{"n_kv_head": 2, "norm": "layernorm", "init_std_qkv": 0.0341, "init_std_up": 0.0341, "optimizer": "muon", "beta1": 0.93, "grad_clip": 1.0, "seq_len": 512, "steps": 7490}
MLP neurons of a small language model. Each row is named by its layer, matrix (up: input weights) and neuron, and shows model dimensions 0-159. Each number is 500 + 40 x the weight over its row's rms, rounded and kept within 0 to 999. Numbers have three digits each.
After each neuron's rows, "fires after" lists the tokens most often just before its 100 highest values on Wikipedia text that the model never trained on. A number after a token or word is its count.

L12.up380:469433447480473405462463503515442445456501460427512554554469496486573445519454472489489538525513539503587460470447523498554456432519506478493524539519513513536565490455505514538494467492516422508456506528520536503562566504550518471471584536495511458497495562466526411503506513499539445481527537536524479535515543443520477532508465525601502570535392461550504508485579463543576480424498564544482527505499466477493548458458512486482511491510433531527531537478481432466487459472556457
fires after: "1" 23, "2" 14, " a" 11, "0" 10, "3" 9, "9" 6

L3.up511:555531531584475527446511424491465541483472518483436430539471523441557503468442478488443482496440513527527523509424440469497494504495489479531544521489514483623439534533559505518475438524464474510405442514477529509416485464539489545574506556509546515445555596514483589534513494492461494500495539439588493487478541524471560479532558489456564456492593447529513524490509446491534521519515467492488496538525538558524460528521455490488515469500517456477439538477483520527576464463514485
fires after: " g" 15, "," 13, "." 12, " min" 5, " G" 5, " Con" 4

L8.up80:488472464422613533446519474495481446513503476498504572501418479504492467560511533477528526521507525480500489497418468591492537501489504556395451511471564473448445492484479518496525504464499518517467430584587521448519467574497476479491538491492540471477421434525548563464526431466459486433504526546512472449466536475509534406500452532494516504517472463554449477493544509488561415583495519493469490529548516546521520465576556515505483546495562487499496517517586522507495506514529481
fires after: " " 32, "==" 10, "1" 7, "-" 7, " A" 6, " (" 5

L8.up511:586512520463541471518509503540518494493495556488590413595487515524439586487538453507506510519534518500525416480448494515456508575464511466504527540459472550473498499502410536535470548492443525551452514495456435438562492540495420443443498511452496503496504452466511533551514553422468468469542519527530549435454554475472527527549546528471528470499495517491491474436509481491393494534498481425523445462547501484435546482459540445562557538482520477517532511473533569475462542468509498
fires after: " " 25, "-" 8, "–" 8, " ac" 7, " H" 6

L5.up344:482497523440566446477465529480526488572493521441456455478470507501490492527551446497479544541545464448550466508542433506560451526518551496505469527514545523464529467442536547553610549449538508558520502432498477527557511518540466475548556438563472511525519496532507499456528544507470445515523543537526506534496441370401524488475509443530560516439513521549517497470524483475526460503527518475489488546533528574448426525475496457521543485515438501470499566447529481523542440441580475
fires after: "." 38, "–" 29, "_" 10, "0" 6

L3.up164:443450542504460521548499519493474453503571476477489527447503462455507525483457570476444550465461460491501576503464464587470436467479458453458464503438499597538446520551473530563557481470552467583555434521520550558518504452516534477481543494473516463477446487540461449535482441477521494590590442515519568492525466574437487475529497500491515468488486439482496556530452448489571511466532517534447475470518474520541478520529479545462473516513515534561540553404480489524476523555516518
fires after: " St" 34, " st" 16, " r" 15, " cap" 7, "R" 4

L8.up176:542463521469580484560462501522516540517521553459467445553493469508502456486519549427433510501583390532563506498501483468493557494512482488499564520508534504530455510487522534480560487567539465446501495529461543487512405463469493529495473455476438498498467547478494444501468546579465539548546505489514465501545499525468488562493443512529547501433462451468413480507508502504497511573529477488532519549572465488446532518602541537534451452533484533463493422564511459556549414496492430
fires after: " K" 21, " S" 15, " Y" 11, " T" 10, " H" 6, " Z" 5

L4.up183:468515511481466522544523487549508477507535553410517509442542552466477509549514513482440446457514471546463438457525528459526471495553472436526464533437519501584596481524435494481581582427463502551582516545483564585440457499490513506457499452495517418457468502525499409486504521472470523517517514490484507526536540437485469433521515451555470533512442510527483487541488550575489456532515471560536498507475519447514422448529472537552518549440521517532466534476510463509516541536452436
fires after: " f" 28, " F" 17, "f" 8, "F" 7, " V" 7, " v" 6

L12.up28:472487510524536480514553457491538468516502506465535510400430566538500439560439523581408546492530514469453406534485513524476526500500434435435533513497508434519556536518483556560567551558498459511474543490497524483467493521417512497463495455524440524506525569478492564553512548442449487500512454496511490447475445469520508498477516481469500524467540543499549553540524495507550481488558533503427477454489553515498470383525531524505553512509477565479553453555525510483446423494558536
fires after: "." 17, "\n" 16, "-" 12, " \"" 10, "===" 5, "==" 4

L4.up462:519508557515481456570487447508479462513423492452474532527442477571396440502499495562539560511455475507510515490553522481446548499457547472458497521510551474501490529519546512563510500582485512473427541483535436458505520454427473422446481463534536548453460548419513506492492449527460522434584530490517429494507471446525540450520478515475494509477528548453530544519512507508590498537512481485497480494535528513545520535540489428411518530588500503463422497447533549558469537486500434
fires after: " d" 17, " al" 12, " h" 10, " s" 7, " l" 6, " L" 5

L6.up7:470446489483540411573443445562591494440564564506508547518433498521448473557510586481474523523504496521424443467483513522567492525517521454521507595473515558531473520461559498506505492474501559506428520580502431494496545501490524487447521514479479550473468475477578497506514494483497502553526515500531501407482434487428452521473505538562508451463536484468492493476596471492526425514581487503553564470573510492511463517487499470439488451511517512553551500477531437504442514466472513
fires after: " " 80, "-" 13

L11.up376:503485479533492525485485530438547548538472466453508426508462445538527518423496506534491440592525542434585503481506441557511541508506421487474490565514494559518545492551548527525465471528496528565515504543470485604579508562492476447594527495502475447471465507485503510527502531433506462487547567496545535480492504474493528493459474485550513392540471505514495568436474542488518532540412409470477445500480488477512582463554529498583475489523471458523479491489445443508510466460504484
fires after: " " 31, "–" 15, "-" 12

L12.up510:535409525548484527483469531476542472494502467553530451500495466474503478555516494490496542549510559505480486523528561585464477524521463515454566466483487496500512513453500463515489459465475525560488477462492545519534467482440526413478477505532422464554509470402485469510523485480500488463546533465572517540517496498458472641487510563541570424426525542527552502528473479515519533501496508413504431483562581419428553488536567452465470432519528466456492514486538477528443538490551515
fires after: " " 77, "–" 12, "1" 5

L5.up276:482480497568480530531540489473491503509503498537432570527501489468471486539445493475474488491463572484472511478538545492500606460545549438519527577469432486543487507423585432493488509553490479489492502531445488534472520534503497452505423538572506467424542544505530479569537524451530447499487586482530541516499533411521486466484512502533510519500510505503529469503437442460454478555484456433458413385554543551471497514514542516476474414519479540578496479545511490509461454450548523
fires after: " " 29, "u" 9, "in" 6, " L" 5, " Sc" 5, " r" 4

L12.up479:541472574586513489551453562420488478482480499453454504523525480517462381517547433464461528528511561561445406498504523494538484468564502511547508510487516554473513525519501458515488539553538486531508452491426562507500459486500483480533500540480558468531510497461523536453531537451485539485490577452505498467448577557440529499448464553522549515427524550514467448403437473524538534511475478504463420553471466479464568527472529500472472450473551497449510499495468508554499451503569546
fires after: " " 79, "0" 15

L3.up476:535500501537529488588484415553472450466550535501499445597519532500551479481525536495475534547485506537541518521470535470517522510414498443465471547430415495445537489521481487525578488470538556463521519532447439486546465511496552410487554482537554500501466520494499471521498456562477427561490448515500561505491498538423584538473519435482516463449484486553434391517490493446485481499506536490552462530504476496527507499505443449516562448454536509459497558468548485456541447546457536
fires after: " S" 22, " s" 16, " c" 11, " C" 8, " the" 8, " as" 5

L8.up185:445443527532456488476501561460583455450497525477526567545494510476468520551468526557476489497537469532469448436480485489515457441540534470502460510491561427474516560480501437543525485567449487512478498571429538541503470503520448435573510490532466573434528450480487501496559513458546523547447518563494540498473510467410452476503487549492497390516552496476573455527514528504453544574528456446563522552584467488497531479462534481547556458506485525550533523493485479524462451490554466
fires after: "0" 48, "w" 7, " " 5

L5.up153:560435467480452529530465511504543524541491527534507549516519457453587433602466512509538497509534584483465509501490445536426461541507513466514476464482512534497513540508450545503503487483453493508398406499541451548467611596508540486550583486535490534477486479425551474484507515483516494515484468502525456479588472460502496444468482460475521460479513482565476523493387492460528462557553481432459513523472492466505528501493522422517544479480484484515536411420522527519516489511530527
fires after: "." 86, ")." 6

L9.up163:445433498466506470439494566509478505509451490479485519464459425521418476529426508496481570545509480550444508540537446535498569456548487469421469483507534533478477522493506492530494475426556522534444469543534488543548500528497537478432479531522559483465480464469527477542491482605479426587555514516456490424503483553531527461450544492548436511475509513496489456471471498477494497489489571578564505548504472496603532431529513472493485512479495576525422537480493446489551464554536564
fires after: " C" 16, " A" 11, "." 10, "ou" 8, " c" 7, "," 5

L3.up317:520543505528492526543472468568514466540501540440488518465463534464490478459537496518480543457552455568473526533496519485540399417518546461528516473505505440536511525551433550474521473451463541468499524564481515554470515485473541472550538497493497580466528502509522555586552464490464554502453484487489478504522447551432513491539456492494515548478544461472499464510488447449472430475459559478444433483532417504517441483427589485480560455497513521549533449573435465595559527551487531
fires after: " r" 30, " R" 9, " ag" 6, " released" 5, " was" 4, " signed" 4

L4.up358:529433548498540529500453428446503604485519442427510545508402430500444480500523541512506514499480519530503474501458500516532437471475534499481489471465425465516558576510504543512532480513439512501488458488490467453520440541473469445499458499528489498492489539465446536530510565541547472460565504518543439480502577445476544528512500546453543550513508522517437556504496483445559517623484493489552452524495550471473529511541494463498595486569538522491527527450482490501392531475415497
fires after: " " 22, " (" 20, " d" 19, " D" 7, " un" 4, "-" 4

L5.up483:486540550575532504506532488522445556530521537478456537538496460476458445468433492552534538519487540534495494551481525515552555439520518530451409523511440529518512566555493493476517489577565534552509503522532556447494466504584565500501483490508545551537477521405441528465471557552511511460525470501481502509480490458438503459498543486489444476570548525513480485483497468485552484510457420472515436396528510545538467482557503566514494439506483432447571518410476519482450443445461524
fires after: " en" 20, " d" 17, " str" 6, " D" 4, "af" 4, "en" 4

L9.up367:471449544519482536506546437505556438529561500516423525470544496637498439581436422467466494497410429486476446491478529465476444503524573551474485487537492533502447509581564585512560473463465476515522523547549474525505483526506526544544466437481506549510484498534525549501503550514484474541485496514527506548542553435504480518517465487550511456490505479453490446462482475479513493513461527451536506473451467445520510471509547420528515494434394455480513573501514532579510491536502478
fires after: " C" 24, " c" 21, " G" 12, "C" 5, " P" 4

L4.up158:463536485444542553542416493494533473502487486499464492446494499534540533510535465545435515515518432514557512513549555475504500472518482539494551470516587517540534434445461458455452441461469531542476513456591482483577519538494538541585555515519530477571463551468518474445490487503499528492539512502516557478476556462475491492407495526474533519495496479495466495431489406443509427458542522424523459495451529473486425510506492452587462541495549514566447508459548528592489513424505493
fires after: " M" 27, "M" 12, " m" 11, "m" 6, " F" 5

L5.up345:454455510564489401456497426438587578475443432521478473440488544531439476489446499494451491496434536571489518457513544483591549475523514544476551543536483552506451514495505469545521555523574388575517476556549499520503523523484586466515540471472491543564475477495440484502504489544478465522522520528464487489543530515487473454437480466553426461475532544552559504496522513470466453578532491517439478501574553476472509488501534494461509490452489501556508522460501449485478531476469465
fires after: " " 65, "1" 32

L3.up294:528533570538431500512535542492485503464464483475488556535511452580496448463475454550453498529504472507514443496502601505549537455478501512557509524446528409499497521468520475498505445525522558448447553533498424440421507561475482481579584466512484418548481546517488515535511503489430435532450496481523496505443528493513504543470469495445460498512588538503444475503502455566543448453478476490554457579527542483528567456496459538558509490563458452540476493489500519532534422481551456
fires after: " N" 21, " F" 20, " S" 10, " n" 7, " T" 5

L3.up496:494579539506483572419425490497472443512461481564467543578483493514508523449418453462499524591501470478543498519450524479500579470524533484557521496494519505552548435519482464461540575500479539482495583521464459480411547525440504436544547441511492565494477582430446492487531439516539447570499521477477536452461524458553432496492548489495524503514521482531516537497541475517525535522498464493452454503499458480552475488465528505464521526492512509492444569434497558591456501496553459
fires after: " L" 13, "l" 9, " l" 9, " An" 7, "A" 7, "i" 6

L4.up144:462458492519484529539486400464488507534478503460468516551445513534454567598521573459441508558441516517452516540558554477461477568499543497496550452462516521524518494428459539520517523441521489524462490534497496561447517571458474529589451428568539492565542476473495483503513480475526554443518484508522482498469431492528494536487517517406455548508527536493459491497428528540449439534544500479535565573499549511477481550437464457513459585549456452498510500465464428510464470526520496
fires after: " in" 31, " the" 10, "==" 6, " dis" 5, " occ" 5, "In" 5

L5.up178:525439433484473534504474525452547511566466513431502482408458496474458448457468438537508492501537584560569606549419546529568508474495508468547523562434472501463514413571452481482556501497495456569493530502524545518533473527548504530599536469509514456486486462513539486512460511460543467502446539467523521484513559441515523498519521501520533470491448479573459484509520425429561486455481493486564552459472526428513511509468482496505498531441455544449447527444469481508533518457508502
fires after: "1" 39, "0" 16, " f" 13, "f" 5, "av" 5, " v" 5

L5.up219:516504478534501472520494503514460445523552455501411496497490430438493563512523471517442517521452490533435474488490461539502531526436462473543505591472463562526523498507451439534534594442527486490521485507483548539440510553504512566520413537487554515479435448522518484480501452436501501522523490531537464462534489526498550463551556464528505526556406478527530503501443497508468501600440521504463457479468412565446447541454541485481479483456482461493468517527615457562507561501465536
fires after: " r" 21, " R" 16, " st" 10, " St" 9, "ur" 4

L4.up178:514530518490504489442498419521498411533490536511469521515431587438441461505507543593574472475468581537464501525426471551522491493506493507534534522473479509545532533571494612441490551484563507520488426560540558515527506501465587466495515465469527458516521499462490468472421504497466468466505526541526466488514487451523474518474534496536440540481504467524501528550466459526488465553453458575482413450575522559466449554508532495461449504549499523482534534515431490524484420455474511
fires after: " D" 22, " R" 20, " d" 18, " re" 10, " Re" 5

L3.up298:492521504476538474463560503534506499506497458405493498505562459493567521489536540474505554470442450447473486438506500528471380494476471460450527537563530501505496520530488503474463400473525485483471494492494505503531462474554519483572513510481452520521582472474543514500483510546470508542548504467425425608561500479400581480539517523510522520493508470523513474438424485540510522471480527497461465581531444511585436497470478510565453467506529437488559486456489530617526499482531499
fires after: " R" 23, " r" 9, " Cro" 7, " N" 6, " T" 6, "ot" 6

L4.up356:466453494466524484490489460509485494449498498502463494492473490468474467526416578502525489549458458520496495448448627489501525477471533469525496519572513536396472508549506641491538487403507511534478551484531521499557503551514439571512509577521480494495511532443477408414474463536561526522484511530482405525534526436441513522428522477504503476536585504504471472514486482471505498524473470531482479526490546534550469458557490543428494480482563485516465484511514539427455530546504542
fires after: " d" 21, " C" 16, " D" 12, "-" 5, " p" 4

L6.up184:445490497433483577412534471525528451513528547445554471480498535550481488536492492485507471492566480489483516467549532494472621476509537472478440507481557472478503513494496524538474529501509476589456516506517528504540465434448557539509476438488451407512515493438413492470543428536482474521537517449637482543536494496518540476496473533475559571547559497542470526468515432446490525546543550513503468488513527465528513441468529454486487458458505461454531433476581485448498548500549477
fires after: " N" 20, "." 13, "\n" 13, " U" 9, "N" 8, " C" 8

L3.up253:513531501542583489445595498430466526546471537522465459555550461489536490511504579558514500501466489484476565468510496470498510571478523476562529535510470580477398470543507516455575498497508545552447565515518486455430489429521500520518524494508506513471441470438461459475516472525487551489480450440542439527529588498501526538457508454497488470452528574478515447550486475511494465450494455400490529490481555490535465539526559421426402507512489498488562482494466490542494569497517517
fires after: " P" 22, "p" 17, " p" 10, " Ch" 9

L3.up419:501518534494541404512466522494579532454522448475435534460509453549482492560532520554462522463472512533491514601503553507571550494551486464489596539478398444488461491476441456475522599491580538539469444506542498450522457444478532477478511536484540475590451536531526431543501578537444454524513523511478491453528472504504506457506542506481497498510441508480482441496529444457466462535537465533478474492545465563475488562474511516477511493477501537474516487452570435488556531475426536
fires after: " " 84, " s" 7

L11.up485:472469514563518524497526482468455519510489592619535488514497492561440497539508546561486473429458538513504513495544441499524526484455508521496560461595454542523471485463479506498403482571488543493516441478507483421525501446476496535472478461485487464552573469449510499484481522508456463491472454471524531502519533462524514537448491512484477484487467498515438513446480441541518498497561565464529506458578593412535544483490588501473550495578468469453504427448539442490472492592524520
fires after: " " 71

L5.up150:522468526553478447500474429519496533490487476434501523410527580569540531503537566506440478440473523482520571505448532576548475520497504463523556497469560477520478489538461516550478482515475526552465468468528525473453524516462510490525548492538465456398506517566516514502513508461524507454503499537547437483538541493499533437467522487560473511438426554514427470482479450429449452524564493466504500548553549530473454499586561408523535508461531521444536530538487457517523533431464419
fires after: " " 61, " -" 8, "-" 7, " cl" 6, " (" 4

L3.up239:477541546503489413511496476536435418569468502505547560466486512476462583484478480541535513500506490507495451512496563447485542528495360498491479516565533475465432539558503441480521547507462499460555496552493451484581479492533461507470501488502458563464500520475484459442527489516512578552432501519504495530593462541507505496572440446497467461517450421559550521540485370576475448487501517498505524493459520497514492443513480526519521460478565485565471472493525528540469535523492466
fires after: "″" 20, " Ab" 10, " al" 10, " Ar" 8, " Al" 8, " ag" 6

L3.up375:486570507421565398523484410467464573538545559555444560538498450540511485475503521559505434523561524496460469539478490489578462500554516509529489448475478499539492483518546625484497520487502556475559443517476533526444565504530512497529508501542518511563512526402483485464503447458521464451545500442437470493444484464501545470499536461460529476459501484487498556504433495514467443478478570517548470475430542482495527505531506464504553457544460483561516525577475527575464515499494471
fires after: " D" 14, " V" 12, " written" 9, " Franc" 8, " Mar" 6, " T" 6

L12.up135:498481474551447470455545553508369438476483449461543476482442498448450464533556537567529475564522549509455469558490502533507528520486472526516492486570466472539557515571495501487557519463477509531475413508480571503534575539493469454575494531533499527504449511477509533509561480422492444452538493508509427489510521558432464482455561478498476440512493529452539520511507529471516476484424579438547457407473483515545467515501518441608502541510559517504512521514473535539474522510494513
fires after: " on" 21, "-" 17, "\n" 15, "==" 10

L3.up369:478511488450518425520548449499510492465549597519451539543543549585547516432515485543509570459538498484539482453466474416550415501456486465466508517527552532508518450429459528490569534458494484577446511470463469465513546481493453508563567491523457491522524534417462556478547549466525456444520519462489469450497472547549438538542480494528441441508474520528523420534445424466556462466499531496443482538544528467499563470485530487523572509490480532577537508503465498521489514513500549
fires after: " Har" 10, " T" 9, " Mar" 9, " B" 9, " Am" 7, " O" 6

L10.up454:540391448556470512405508514424491499536489460513507470554556546556511447451527581507549490468560523553507484525515506548473492527537428546513507477461547534519567471455506454529479478529518456545489509472578541497503513491550472503524550418452464475502521399456470464523546536476534446535442516518562525491501512509512461406492521532459503478464523476474450485527474458591461462532476495473496558402546581472517503478476555497503465458518486503452468450456528513574472503532495558
fires after: "2" 60, "0" 20, "9" 12, "1" 4, " " 4

L4.up337:516519516456476552520513476492463452534564540463551556470534552482538477492529559431510493458533575492477473462465590557398509436553486492496554555488533476581518494478390475470475546509477446501426431514523563507526524513505485507536502495501510480534524492483480519494449442506483496517542529526399479500549542544529470409467547466540439496483516471460501441483456493514483492488531462594552511494494519485442530486504447461484469571563512466507466591485449557519541480563550468
fires after: " F" 32, " f" 15, " based" 9, " Off" 7, "F" 5, "f" 4

L4.up168:524470511547534488514418507535573525507534558503535468483460617473489471502502468528438500453477502495598537524522524507512512505440526516521535512500432552500438524493467495460496527492493367525510441473495506470460470473504468470493461537490473548473481495507480448489506521453459497521532526561481511578601521544524517470390461501557527470500500509567513527483413448502504507552518541516425453499444481423510531507458496501449414429472516493498551469526565600547514465514535497
fires after: "\n" 99

L4.up505:500511465517531470521560441537475566500496526580521515492518487474475483510466503526472411486495481479564536530502535502525446450526470518536423553438499457530429557559594536539507507489496572469521484529486522460522398444492505478501516482535517507496477484538469451499571410533559477539516565461525499532486526509476417582530466492520468468648454467515502501475529459524484441501460522485518489431489447518485423501523516513463512448401475510554519503470490569567480524509495546
fires after: " P" 16, " D" 12, " v" 10, " G" 6, " r" 5, " d" 4

L4.up21:484566470522476446493444515520517534479507527408518527565420573455540561415477456494511444549529476468544480537573526569454489524470558424483542541445557463569543517535512484454454520534525459549479534487533521501509484485524569559540501479498490499515504434445503404456511426562481445546457514470515524567451547521597505453480443488504477480484408476487470485508571458522487491530465524516496521530475451510540513468522524470540488505414479533458507482534442514467449472491519477
fires after: " N" 20, " G" 16, " Mich" 7, " K" 6, " S" 6, " J" 4

L5.up470:494501536513461516496549495545560539544518567480457524479455471481465437510461499489561458440465553495444504552473520527451500555502516476539534506445416495500521545589492527496527519496491560496450452501453465449581514477580473473549522547484466581459495474490536472477467536534495458539569465532514511473490486525502437485440456440501550450435495508490574570451423483540518466550584441490438440477462456481435532541455527559510427518452517549435527464508514561506533523510534499
fires after: "." 56, ")" 5, "\n" 4

L11.up8:479512543533433471601480497491508489558553435513532580521557445537465462483486514438427526523470489497436541491482521488592530474511509456458517526458501590489458455428474576516460471489462478534508556482585466520495497531560487489432574538543507478466597477447519507546473493445537533464525546471500472450539524503492486544567473513547480505519451539521507378454516492544528446499557509479481472522511499493471496509534551425481480532528424423482491569509515460466471517519496523
fires after: "0" 39, "2" 13, "4" 8, "3" 7

L3.up199:502502519465428478473520432493493517527484455447435549465538505510471435518480433554542510450482503512525496524599563469529481521544535476389506477477474475436501522454469432500516531486459481462500415477456492486446520558536504500506498472549503529552530476463551496445493494445492456486524503505544505520485562553515507472484555510517510548521543449576498505548525476489573498498384526461517528491588530576571529532451436477419480513591523467509530459512551545554509423491530535
fires after: " t" 22, " d" 9, " l" 8, " b" 6, " g" 6, " ret" 5

L3.up93:477462470538508540458520510466508447493552538474497523559544482450621498529488512535539574556457506574457500550485579447498499554486517452522431460479505478489488488512526457519451483483563499522511474560567494426538426507553476451477463531494522482489480516504500478424595437467592468462502439566492534501461499532474486488509550482558479481495540525480431453530523452398569505499477504528528458513483586526485477483514597446467413473495526488517494469465547474466476528522493534
fires after: " c" 25, " C" 11, " b" 8, " as" 7

L5.up57:540491484537444402442502466474516479507472501532495477528449482410495469483514520576488528502527394495537484470470527464564525519477550520532534513520435502456501471479524488536542527448568529505507429555426493535424489507510541419508544512588491524554430460456505452453522433436525554493504468503472528534508442464529521538499491464491489488524440612529532440569459492551587547516494574452470532487437513469554442522541542495495473511486484546465505550466534468494523558507510487
fires after: " P" 32, " p" 31, " sp" 10, "P" 7

L6.up142:563474584480510485463466509514448481494486446500526503612466551475511513539484496478541555497440481545473497493594565482498502489505486537474527552573518549489440487505495585492467527477515526450489526536488498512558468489462497424481507521529461506495532560499538446465495474545476474479468467507514481469450430470485544553486561400501448474579441555492527485541437470451503506554456450489512462559614543518473506520505549433489419546546527542496455484517501403493488495494458577
fires after: "|" 19, " In" 17, "In" 14, "\n" 9, " the" 7, "," 5

L3.up333:532499464471493544454515447496509480469500529456447495486419490422522459554479511493529547504487480601478528505440521534538551463541564421511514590475572456508493478501528488437563511519535418528443506533561444530549500616543468489496478497488546467467494476468457504529514434513554485475473551509519525462502465486493584465460447500496474498443452531530484507506490542461556507501496449534534501476513562536542566522580507488434542482542465573474480532451452569501480521513432413
fires after: " B" 41, " b" 12, " D" 11, " C" 7, "C" 5, " c" 5

L3.up306:521445511479535496453517493408555480518466435519483447464417458469480508511454539502559486537497486452458527528428532504451565481525566505472516540475483561496466527508498523533504462532498510559518471541521420505517478514498551542440532507474527447522496492480452421492451548528562480506446511495470466456497502422552499548500439456431529539548553501518435503525443563510555541543463507530486532479534484515545532512598532485518505490551566403501557539540535397549420527508549534
fires after: " D" 11, " d" 9, "in" 8, " follow" 8, "D" 8, "d" 7

L3.up509:494557499542525502541501425479516508477436476480559585481589511499529473474548486492442517518521557526514430505487576448491520356512525517522489523505560512521551509499483477505542543477506477490435552469513507429430481570523472562509495495488481439512523553513523507491501530577484505438428456494536486518499606545477478526502492515413503440454461436509452462459527481483531528483468536517527507488508492487564482483444449537586547543573494554436512492436458501520468524515442562
fires after: " f" 26, " F" 13, "f" 12, " S" 7, " D" 7, " wh" 4

L8.up48:519480518524467473388511492472471517509477520553421489535446537519512445519492575438469504490504486472439513502447468507526527488496569480426487614521505539498489614507507519431497468499501514478493556529519543436462509444519420500547479499553578506568503512487519488474452483486511450403537466466545528568518519512479547468442500527549523477493486438535460520489443524553452516528533425496531475555518481467484538462512516543562444447518474500461565540463528562494511465463587439
fires after: " N" 12, " K" 12, " T" 12, " E" 10, "a" 5

L5.up253:608559451495543522436515462502510516523497482453497516519470538555477424450550511539488487466562450533534472518436489506538544477529527450552570561544487498494461514464546515502524449506535548467451445527510569465498478457493493493512567428510475396472487477485468492494482517524538466550419480524554453512525461525575533504481407477515475420482588525479487506568507446488467482486476505496548542565498445460523518519559567520543463551568469432509408526550458495463498499521529511
fires after: " P" 21, " L" 15, " l" 14, " p" 6, " Le" 5

L9.up192:415492520433472438457520508494468556482491472537504472431521441490432512561450492573439438503550536526551519522497532466569546524549504533491520491460479516471463498537454555528481521546495517479504479529559515553558595552573444508505511491550506473470434502478495516536537490517493500569540515433524513483510553503401555423456526549444501536496510438499496478540519482464483470458567487513424528437520482555466456492436494527413474473462470549438520495586542501482490576483503494
fires after: "1" 46, " " 7, " se" 5, "2" 5, "3" 4

L4.up208:537547538559492490440498553447495490488507484481471567437427521472462542420546499496539476504549484450447483499503547484551455519507446389526478485537463456472471518463503506458509574524544521498561557513531518412504500484507455497582486470567512537514551530439498455451511434495514546530478508474476483572542505473476466589418479527492537514557526539484536478526448539544485468468574497473600500484503496496547484535448550439447463494484461468457493467532513422533531556491566556
fires after: "l" 12, " v" 10, " p" 9, " V" 9, " P" 6, " Man" 5

L8.up438:485488498491441603458463479481509500453477494489488448566426494453470471505474544439495519504515496496466528525494499543461527502526602481545509481472562521474478572558474485475535501478471537552511511498550547558541482469459492475517452435467494528498430435494483494500498498556509454560487514502477500542495489464436584527407506484537503608505519505586491492497457493506494487548504538547493548507444485444520481426621517432462498515480500531437571402582515491485472565456499464
fires after: " N" 29, "N" 13, " C" 8, " G" 6, " K" 6, " U" 5

L3.up482:511514556542517553595555508453526442515463502513492489540504531544507494458471562514541438486486446483428505519460547509512527488481465494510487549539493576488519434478512480522514521544420494463489432536557581483523550524465533443433518435525507502489452502484488472502493513478527511521492541451440530539552471456477485463576495446494541486588535497551554465482518511528503476492502513417460359532496567515469428504521534554471486490496513484573539546504556548470501388436534471
fires after: " |" 38, ":" 10, " L" 7, "ac" 7, " r" 4

L5.up423:532518567455498483494432512484492566534439598540523490460514503488512460501477491552462503483387482486481498488491572518471509490493491493543566458503447520518504504571441556454490507502485509449505488548511567524551507535472468507529522525463398466529484481466537462472471533518498563484541464534517471508565459491558527553432442505484535382448481547523509505454464502455514471469545534469484417569444482425483557572487525488436455513479425562463551423476514513547459481472471521
fires after: "\n" 98

L6.up273:494517471484510435502472477511460555506496495535461487527486424524530459546509528430447453467506458486485380494491572471560551537533557519509444446566469525543506519454466534570552573443416549432478503480561516501613506520466478531511477564561532449535389505501527510484489469588479464512517500510518528518505500503544590493535562480566501505475495542503453480502529514476542449453512517442450454511509436536478487515494551554447491519519475499495526485501598467485506516493439496
fires after: "," 29, " " 29, "2" 19, "." 15

L4.up451:484458515494554503528434480505500587467549544525522469453525508517558481547541467506542507472530447500496544495413529565597534515507513440518519550517506460534544518476462502480465361582527576510432482462473448552487456438519525504533449495558546527494562453452470523499509457438417524543499481477578537470498441523466522442469594493475499472449518521550454459458462486473516494514458563518527552530479526561482533462548508529512462503519538469444526451517469468461463477490464533
fires after: " (" 12, " and" 10, " \"" 8, "-" 8, " L" 8, " beg" 6

L6.up165:458494575461570540579503490483512509508447551464489551461560546521544417454529516497529495592543431579521516463521559560501492503438509487563556517477491492538460442506448536496540466450525499559502463529531512407460509482556518492452519496534500584493516418465572462493520469565468490495605444469473479517470502482490506493458472490430529536440469496546434517491521455464492535431484435472488493445475490474519543489546523511513449525484524491498572480474503605545457517467503490
fires after: " F" 15, " the" 9, " M" 8, " H" 8, " W" 5, " G" 5

L9.up251:461412496513482508541464419526530485501441523485448462509491458459489508558461559519541483508463520480515509428463567586583438565583514438472503500499525510598509489497453502448430490476504597526493551515533554538505497580527479534521454499592466533517541485463496529498537417453567456456461502507517490468517475559528576501461534469477490470484497485501535393455477473571503517533501476425467513509420508483503449473487488471489554516452526481478521507506536497536450489449497553
fires after: "-" 40, " (" 12, " p" 7, " ent" 5

L8.up189:543455566486564489456439535533493464418525422484537575509482483461504482558524514486486409524552534513490467455512525558516415555525534492534472541518524467466433465536502461519537524530466517491416487523502499478504557519457473554544586534574512503518442473455507490461542483484464503527465554490510512494420545549514487553523505516439523530477443465527524475458526473487452471556565498512461528509511516505421482536472524523452471482567482519483456457504631429478479535398547513
fires after: " " 52, "–" 7, " F" 5, "it" 4, " S" 4, "1" 4